python train.py --head_dim=32 --intermediate_size=768 --vocab_size=4096 --norm="layernorm" --init_std_down=0.0573 --decay_fraction=1.0 --final_lr_fraction=0.1 --train_tokens=129200000
MLP neurons of a small language model. Each row is named by its layer, matrix (up: input weights) and neuron, and shows model dimensions 48-143. Each number is 128 + 24 x the weight over its row's rms, rounded and kept within 0 to 255.
After each neuron's rows, "fires on" lists the tokens most often at its 100 highest values on Wikipedia text that the model never trained on.

L7.up129 [128 103 116  84 156 131 101  98 139  97  99 130 104 114 129 124 115 133 168 142  58 155 125 130 170  94 129 109 146  77 135 164 128 140 101 118  97 137 155 113 152 123 149 124  98 127 164 117 125 152 120  81 109 159 151 150 128 125 112 138 121 156 122 125 156 103 127 123 127 131 102 110 129 151 128 149 103 179 105 146 178 120 126 106 111 117 170 110 128  92 136 143 136 118 104 141]
fires on: " T", " U", " V", " E", " N"

L7.up396 [126 121 156 123 114 108 163 127 127 132 107  74 106 151 152 170 151 146 122 146 143  58 119 125 137 149 154 100 180 135 107 113 113 165  77 131  89  99 138  95 118 153 163  97 123  89 155 128 144 124 134 147  81 115 110 110 114 137 117  96 121 159 100 119 127 139  91 104 118 128 111 108 138  88 113 121 129 123 138 122  81 173 114 131 130 116  99 116 116 136 128 169 110 112  90 114]
fires on: " of", " in", ":", ",", " New"

L6.up489 [187 111 118 135 153 141 160 113  96 144 117 112 150  89 136 177 123 147  76 158  97 165 135 121 158 149 126 110 138 184 127 138 123 152  92 102 114 154 119 140 100 143  82 108 146 137 156 148 127 137 121 106 160  96 157 161 150 141 138 119 125 145 152 144 124  98  69 150 120 116 168 147 157 145 107 176 147 133 148 102 143 145 122  72 124 170 100 111 119 122 133 132 114 191 189 125]
fires on: " |", ";", " the", ",", ".,"

L2.up284 [ 78 126 133 165 142  98 145 155 124 141 141 116 165 168 138 142 118 131 200 101 121 113  67 119 134 117 118 125 136 182 152 134 180 142 104 152 114 115 164 109 116 170 125 117 137 128 119 147 109  87 121 178  89 144 160 121 129 118 144 150 134 145 131 110 135  73 137 134 127 133 127 126 197 139 120 141 138 159 121 119 125 103 115 171 135 133 161 114 113 125  87  95 174 118 133 117]
fires on: " part", "ly", "ely", "-", " ISBN"

L6.up550 [147  95 166 117 114 121 177 122 147  91 100 116 117 124 103 148 164 189 117 168 117 115 124 122 154 107 121 108 129 140 148 153 131 143 117 140 146 127  88 144  97 160 157 114 124 132 125  87 113 118 104 126 122 136 134 130 153 127 152  98 118 155 117 105 148 122 164 108 123  83 111 126 133 112 103 164 101  81 186 115 140 118 145 163 128 104  99 122 118 175 112 109 106 111 110 116]
fires on: " an", ",", ":", " An", " the"

L5.up416 [135 124 119 134 140  95 149 129 144 149 112 157 158 128 132 145 104 184 117 108  87 139 112 138 165 134 162  77 107 136 128 139 154  96 139 128 137 122 106 146 149  92 121 145 148  87 188 138 149 101 120  95 124  89 142 122 114 133 133 155  75 124 120 139 143 110 176 108 145 118 181 140 115  92 123 125 114 103 136 119 110 158 140 122 175 112 133 108 144 128 105 167 115 139 109 108]
fires on: " m", " M", " A", " a", "\n"

L6.up98 [100 134 161 184 146 134 136  66  89 117 144 142 134 121 118 142 136 146  75 127 124 108  72 164 111 137 117 131 136 145 136 137 104 116 104 136 113  97 171 158 119 102 133 145 134 137 128 159 136 129 130 103 184 116 118 178 127 163 103 140 103 105 138  96 160 120 105 114 151 147 109 149 106 158 136 167  81 155 132 158  76 108 157 136 115  91 112 129 143 126 114 154 117 160 110 110]
fires on: " and", "am", " pl", "u", "ar", "red"

L2.up647 [112 158 163 132  81 146  92 109 142 103 127 129 134 105 116 159  95  73 141 120 137 134 128 135 179 152 118 138 131 128 190 129  85 122 124  78 137 134 123 132 173 145 145 158 156 138 135 111 137 134  98 115  88 104  82 178 119 110 105 127 159 118 140 112 190 126 154 151 165 139 125 102 130 146 115 157 135 156 102 121 109  97 121 131 120  83 123  98 140 156  88 117 135 151 125 137]
fires on: "-", "\n", " which", " that", " will", "b"

L6.up464 [127 155 112 139 121 111 126  76 139 129 114 115 120 116 156 135  69 163 160 130  90 125 138 105 147 136 112 149 119 180 152 179  67 112 136 114 126 172 150 115 124 144 156  97 125 118 125 143 140 110 144 164 114 115 138 117 158 126 100 164 118 158 166 112 180  71 141 145 109 127 123 139 144 128 101 132 130 117 135 152 146 198 113 107 114 117 166 127 163 133 154 132 127 131  95 146]
fires on: " N", " T", "j", " n"

L2.up756 [101 137 114 139 163 123 133 127 145 158 147 118 163 111 146 118 143 106 115 116 109 132 122  88 145  95 168 157  95 140 122 116 134 145 131 172 146  91 125 150 103 153 147 116 145 143 141 117  99  97  92  84 108 106 155 150 121 121 128 116 110 135 144 145 146 158 126 123 110 178 119 105 118  89 112 141 124 117 122 105 127 162  90 109 159 144 148  92 134 132 129  87 175 112 106 123]
fires on: "op", " |", "\n", "|", "ew"

L7.up702 [104 139 120 139 117 122 120 116  89  63 159  94 115 119 114  95 130 138 128 128 134 106 157 114 147 133 152  85 123 110 141 113 120 142 134  93 116 139  98 113 141 142 160 141 127 142 197 151  99  76 156 131 158 110  97 135 130 114 143 123 149 177 103 112 118 106 125 131 197 136 119 118 128  73 155 104 146 120  85 125 150 140 120 141 107 105 127 132 187 119 144 125 127 128 127  88]
fires on: " A", "F", " V", " Gu"

L2.up123 [106 132 142 166 160 118 143 140 129 101 103 111 140  98 148 221 144 105  75 126 127 132  96 108 166 130 111 131 118 150 162 103 130 115 132 152 123 124 130 137 106 129 106 108 130 104 142  97 155 106 101 115 109 124 101 159  99 117 126 123  91 116 145 182 137  93 129 152 122 123  91 127 133 129 149 165  97 116 145 109 188 130 143 138 158 133 137 106  93 150 145 110 131 135 131 137]
fires on: "\n", " same", " Def"

L2.up503 [ 82 129 159 161 121 159 162 108 132 147  97 172 138 121 100 115 148 131 102 109 171 159 122 147 154 131 112  99  60 114 127 135  82 119  92 142 110 123 103 124 104 132  93 140 119  96 147 150 142 176 154 105 163 156 113 112 122 117 138 131 118 119 109 111 102 130 123 114 103 120 122 124  92 105  99 111 139 122 130  97 147 105 178  97 156 160 176 119  85 140 125 152 134 127 129  91]
fires on: "el", "p", "ple", "pen", " team", "]"

L7.up22 [104 126 106 120 178 136 172 141 161 116 135 145 118 162 158 117 109 197 151 111  74 121 145 112 121 172 136 132 153 126 125 115 195 165 112 149 130 169 127 131 112 172 149 135 125 140  86 136 139 165 155  72 154 130 143 120 122 167 131 118 127 138 124 138 173 140 110 111 123 131 113 151 132  97 102 170 106 172 133 115 120 118  98 138 141 119 148 114 178 134 135 134 130 136 113  95]
fires on: " de", "io", "ro", "a", "o"

L2.up381 [128  79 143 143 105  93  90 132  81 136 105 141 117 124 166 192 109 138 136  92 109  95  78 130 127  98 101 153 108 161 135 114 113 123 114 125 129  92 121 132 111 112 115 153 125 126 122 198 101 153 148 130 134 134 135 122 115 132  96 123 101 139 108 132  86 107 149 135 110 170 153 138 158 129 111 113 120 164 142  84  84 100 119 146  95 100  97 106 136 119 129 156 132 110 136 148]
fires on: "ly", "ently", " more", "ely", "ellow"

L6.up76 [109  99 100 106 115 122  80 154 147 124 137  79 145 131 113 124 127 128 117 148 122 126 105 160 145 144 111 106 127 141 106 140 139 127 120 128 182 118  90 109 166 133 112  83 115 159 131 107 121  91 124 158 154 119 147 152 141 148 142 142  82 145 109 129 176 122 140 161 145 202 113 167  97 154 107 111 135 104 168 132 131 136 140  90  91 151 135  95 122 153 124 112 137 125 151 142]
fires on: " O", " E", "O", "'", " o", ")"

L5.up276 [176 158 103  75  85 140 154 151 133 142 141 108 117  96 127 136 119 146 148 182  68 145 112  99 141 146 133 151 142 112 170 140 106 136 131 101 123 121 139 124 162 122 120 142 147 122 120 117 120 130 136 102 160 116 157  96 115 126 148  91 110 137 108 151 128 131  93 150 127 149 138 123 116  81 136 179 122 130  97 104 112 131 106 103 113 120  95  81 163 121 147 114 147 114 161  98]
fires on: " in", " of", ",", ";"

L2.up150 [137 169 157 110 104 149 126 149  93 135 138 135 126  68 132 133 156  65 179 133 101 114 178 123 138 123 134 149 124 129 144  85 157  95 142  88 154 126  91 126 102 121 148  79 139 148 135 191  92 114 117 138 166  94 129  75 116 115 122 157 123 132 127 118 153 149 123 121 144  67 111 133 120 105 127 117 162 140 112 146 130  86 133 113 147 140 195 101  82 103 147 160 120 148 100 139]
fires on: " f", "F", "on", " ex", "f", " def"

L5.up265 [143  92 124 122 120 144 131 134 131 104 118  74 119 120 121 106 121 166 138 176 112 129 109 123 140 103 150 160 101  74 135 116  83 139 130 112 110 133  94 169 153 145 133 121 126 125 117 113 128 117  98 131 119 104 102 121 147 104 106  85 139 150 138 102 157 126 128 120 126 117 126 100  80 160 109 162 125 117 162 121 113 139 121 115 142 126 121 154 188 100 157 132 144  96  78 113]
fires on: " (", ",", " |", "in"

L2.up657 [139 147 152 127 159 138 117 124  98 131  74 155 143  85 172 188 127 122  99 124 118 112 163 159 127 144 131 141 157 131 103 156 108 127 116 116 106 141 151 107 164 148  84 128 109 127 137 127 113 141  97 117  95 167 132 136  66 128 119  73 154 155 166 127 154 107 121 142 117 143 113 133 139 114 125 184 150 139 117 113 141 113  88 127 126 127 180 133 141 137  89 105 122 132 154 153]
fires on: "r", "\n", " it", "|"

L7.up163 [116  70 136 113 118 125 159 145 145  93 133 163 130  99 170 144 120  98 149 155 101 110 151 108 192 118 155 152 131  58 114 121 152 123 118 152  91 158 129 128 129 109 125 130 133 140 143 133 128 118 130  78 150 125 128 116 125 158 140 135 130 103 141 134  96 116 125 143 119  97 116 118 129 113 135 129 115 145 119 149 149  93  99 136 167 140 137 110 126 142  73 151 128  95 130 149]
fires on: " |", " by", "-", " –", " and"

L6.up595 [149  61 165 121 166 156 107 155 147  88 157 127 138  66 119 134 119 122 162 147 114 174 154 120 133 121 133 140 121 133 119  90 136 126  83 112 118 164 123 116 151 129 143 134 152 135 108 141 136 143 114 127 105 114 102 106  91 153 118 136 116 106 122 130 181 164 159 123 115 105 127 114 145 145  95 123 119 152 145 113 140 138 128 100 123 135 124 111 159 136 138 172 108 141 114 109]
fires on: " |", ",", "|", "p"

L7.up755 [109 128 158  56 166  90 136 110 138 139 107 161 121 106 108 152 143 138 172 128 109 164 117 141 145 150 171 127  89 128 136 122 111 121 107  72 101 167 138 134 143 118 134 129 120  56 166 119 111  78 122 154 111 130  91 118 126 104 105 103 115 101 166 123 141  81 127 130 104 145 112 120 113 105 106 147 111 107 130 128 137 113 128 111 111  86 152  88 115 140 109  96  87 133 130 105]
fires on: ",", " M", "al", ":", " m"

L2.up183 [158 145 125 107 111 147 148 115 159  96 162 112  64 108 141 122 102 153 133  96 113 167 122 115 120 125 144 150 132 129 154  66  95 131  96 146 138 144 136 169 157 164 138 116 145 130 127 153 144 147 118 128 145 117 130 118 155 103 123 143 168 139 147 129 177 157 135 137 146 130 148 158 141 111 100 106 174 113 105 103 129 101 107 105 140 112 109 141 164 141 150 103 125 153 191 135]
fires on: "\n", " |", "-", "em", "im", "q"

L7.up70 [ 87 164 173 141 127 131 149 113 169 124  83  66 156 151 142 130 128 168 168 129  97 175 114 124 132 142 155 160 100 121 120 142 112 128  86 114 147 114 103 119 101 166 154 111 103 103 146 114  92 108 128 119 101 150 136 127 111 124 121 152 134 158 126 165 129 123  81 126  86 121 161 110  93 119 104 123 119 134 165 154 127  99 132  77 116 136 140 145 170 159 117 142 119 136 159  94]
fires on: ",", " that", ":", " father"

L6.up384 [ 77 123 118 115 122 118  93 151 131 145 136 132 171 134 111 126 123 130 167 122 128 141 180 128 115 134 115 141 114 139 133 166  76 116  99 100 109 141 106 130 113 209 124 123 124 121 160 114 127  55 145 143  86 114 123 114 119 143 118 131  64 102  93 164 145 150 122 138 123 156  97 168 117 128 105 126 160 137  90 125 131 127 108 150 131 115 118 123 127 119 152 169 109  99 186  95]
fires on: ".", " E", " e", " O", " who"

L2.up432 [144 107 156  79  92 143 130  88 121 101  93 138 154 103  97 105 148 108 107 127  88 151 136 122 140 119 159 101 135 167 101 161 113 104 127 100 152 127 123 144 131 129 124 128 160 147 127  98 154 181 181 105 146 148  85 118 115 119 124 160 149 121 109 157 122 149 154  89  94 141 129 140 129 119 154 105 115 164 138 135 111 144 117 161 150 152 143 121 116 122 167 137 118  76 124 164]
fires on: "ro", " Pro", "c", "ult", "vel"

L5.up129 [110 118 112 108 107 123 113 145 164 139 103 151 124  90 169 162 125  91 100 161 111 109 135 128 144 105 113 159 137  70 117 187  92 135 137 169  96 119 136 164 111 136  89 134 111 143  90 153 164 114 101 147 125 140 136 108 172 147 120 137 121 146 134 133  87 121  65 117  92 124 114  99 115 141 103 114 132 182 124 115 139 140 125 150 126 108 139 159  99 117 124 133  93  87 164  95]
fires on: " and", " &", ",", "-", " Mc"